python train.py --num_hidden_layers=8 --norm="layernorm" --qk_norm=false --bias="none" --lr_mult_o=4.0 --lr_head=0.0188 --schedule="wsd" --decay_shape="linear" --final_lr_fraction=0.05 --doc_mask=false
MLP neurons of a small language model. Each row is named by its layer, matrix (down: output weights) and neuron, and shows model dimensions 192-287. Each number is 128 + 32 x the weight over its row's rms, rounded and kept within 0 to 255. Numbers have three digits each.
After each neuron's rows, "raises" lists the tokens whose logits its output raises most directly, leaving later layers aside.

L4.down209:147178196120146112127145140190137120138152147209116128121107156106042168141147111075158102150155154198089134119100142092187132138105185153145105155148128067134093126133121138106102119160125190122076107091142110107128097119159133132096105139112111148113147132132195199165136150168113132135
raises: " him", "fully", " her", " them", " it"

L4.down1150:157081154130124100184177169163066104117101176092150136167131147149181111103099117124137120119161141173113178113128132133164161115091165154146131172125166115181192052156174124128117136137127126122141102138176133140141141167102139157082126136139044157116112143190068136140143163133136133115
raises: ",", " and", " than", ".", ".,"

L4.down413:194159147127153108124136063096063062141142110103156092083145140129102110124114135109126159087134155115144164181097129110166172141166116141204088044115164112074109136126107143179073142152065134148132112096126115071104145091111105159119149188143077130189109144149075125144117057159160168120
raises: "ably", "able", "ible", "acy", "ual"

L4.down642:134103121142129090168097137179159102124121159154137134172128153163103134106117157095096104096115043157111163093110133154153096093131096149114168118086087126184115146203141145193165106168156160203125101133161121141199108228134128099122142138135130141136139121124110130045143103088144120104
raises: " time", " way", " season", "-time", " date"

L4.down348:166117062133132153118147178126161070136146162111121170120153145097149123086031156099102133098119085100186105138180110157138123152157124122164109038102142076117169125071146202114166148171157125141124117064136128127147074178140116126155110124143092077114104107092076144119078078103123137130
raises: "r", "ries", " largest", "rh", " others"

L4.down532:164146147102111077136093161125149150101117140082133099161132165147130123090118133162127127114161096113145117192096148113116096093133052152108151156084133101116140121175134098163174145092109136102121071172108145174093128161060141140172185110103178128169122120124178180090071213120137064090
raises: "ing", "ous", "outs", "ud", "offs"

L4.down1185:134125142080122093091148151178089086155120151177168149138141094107000138110181057112113089085122141165146124098038142107188109167127191162182109168115144076126113091127069132190131148154130124143080108144081106120154108121164160143139143150099090169122228119123170186179114141186146181158
raises: " them", " its", " their", " him", " it"

L4.down587:096119164115114082160202128137082079158096148215118101116113137162041169178136118092130111147118169158177106066133105130167136144087086134161173162144148159155074145144161126103138123109170135118107102114099112138164094136099113169078114196078134118195104157140182166112162121099113118100
raises: " it", " them", ",", " Britain", " Congress"

L4.down64:152171145114132129146153098115114058120108176117218131186116169133090094130188163102130153155188130183078172122167140126156158170123139120118153151151168175085151117116145128149079154113166155186117064096088123105207148212121124121066127151141155057110130058149120126109136152129149139140
raises: " are", " who", " were", " vary", " include"

L4.down809:172107099119150088094167116208111152153147148124148093092096143115165111128145077100105149175143155129142125161140163112126096138163096114111183117135163104148118097177133099140121178110141117149118122046109126117133121140157135133122183120130128148193102192108090215099184141112125069102
raises: ",", ":", ".", "'s", " to"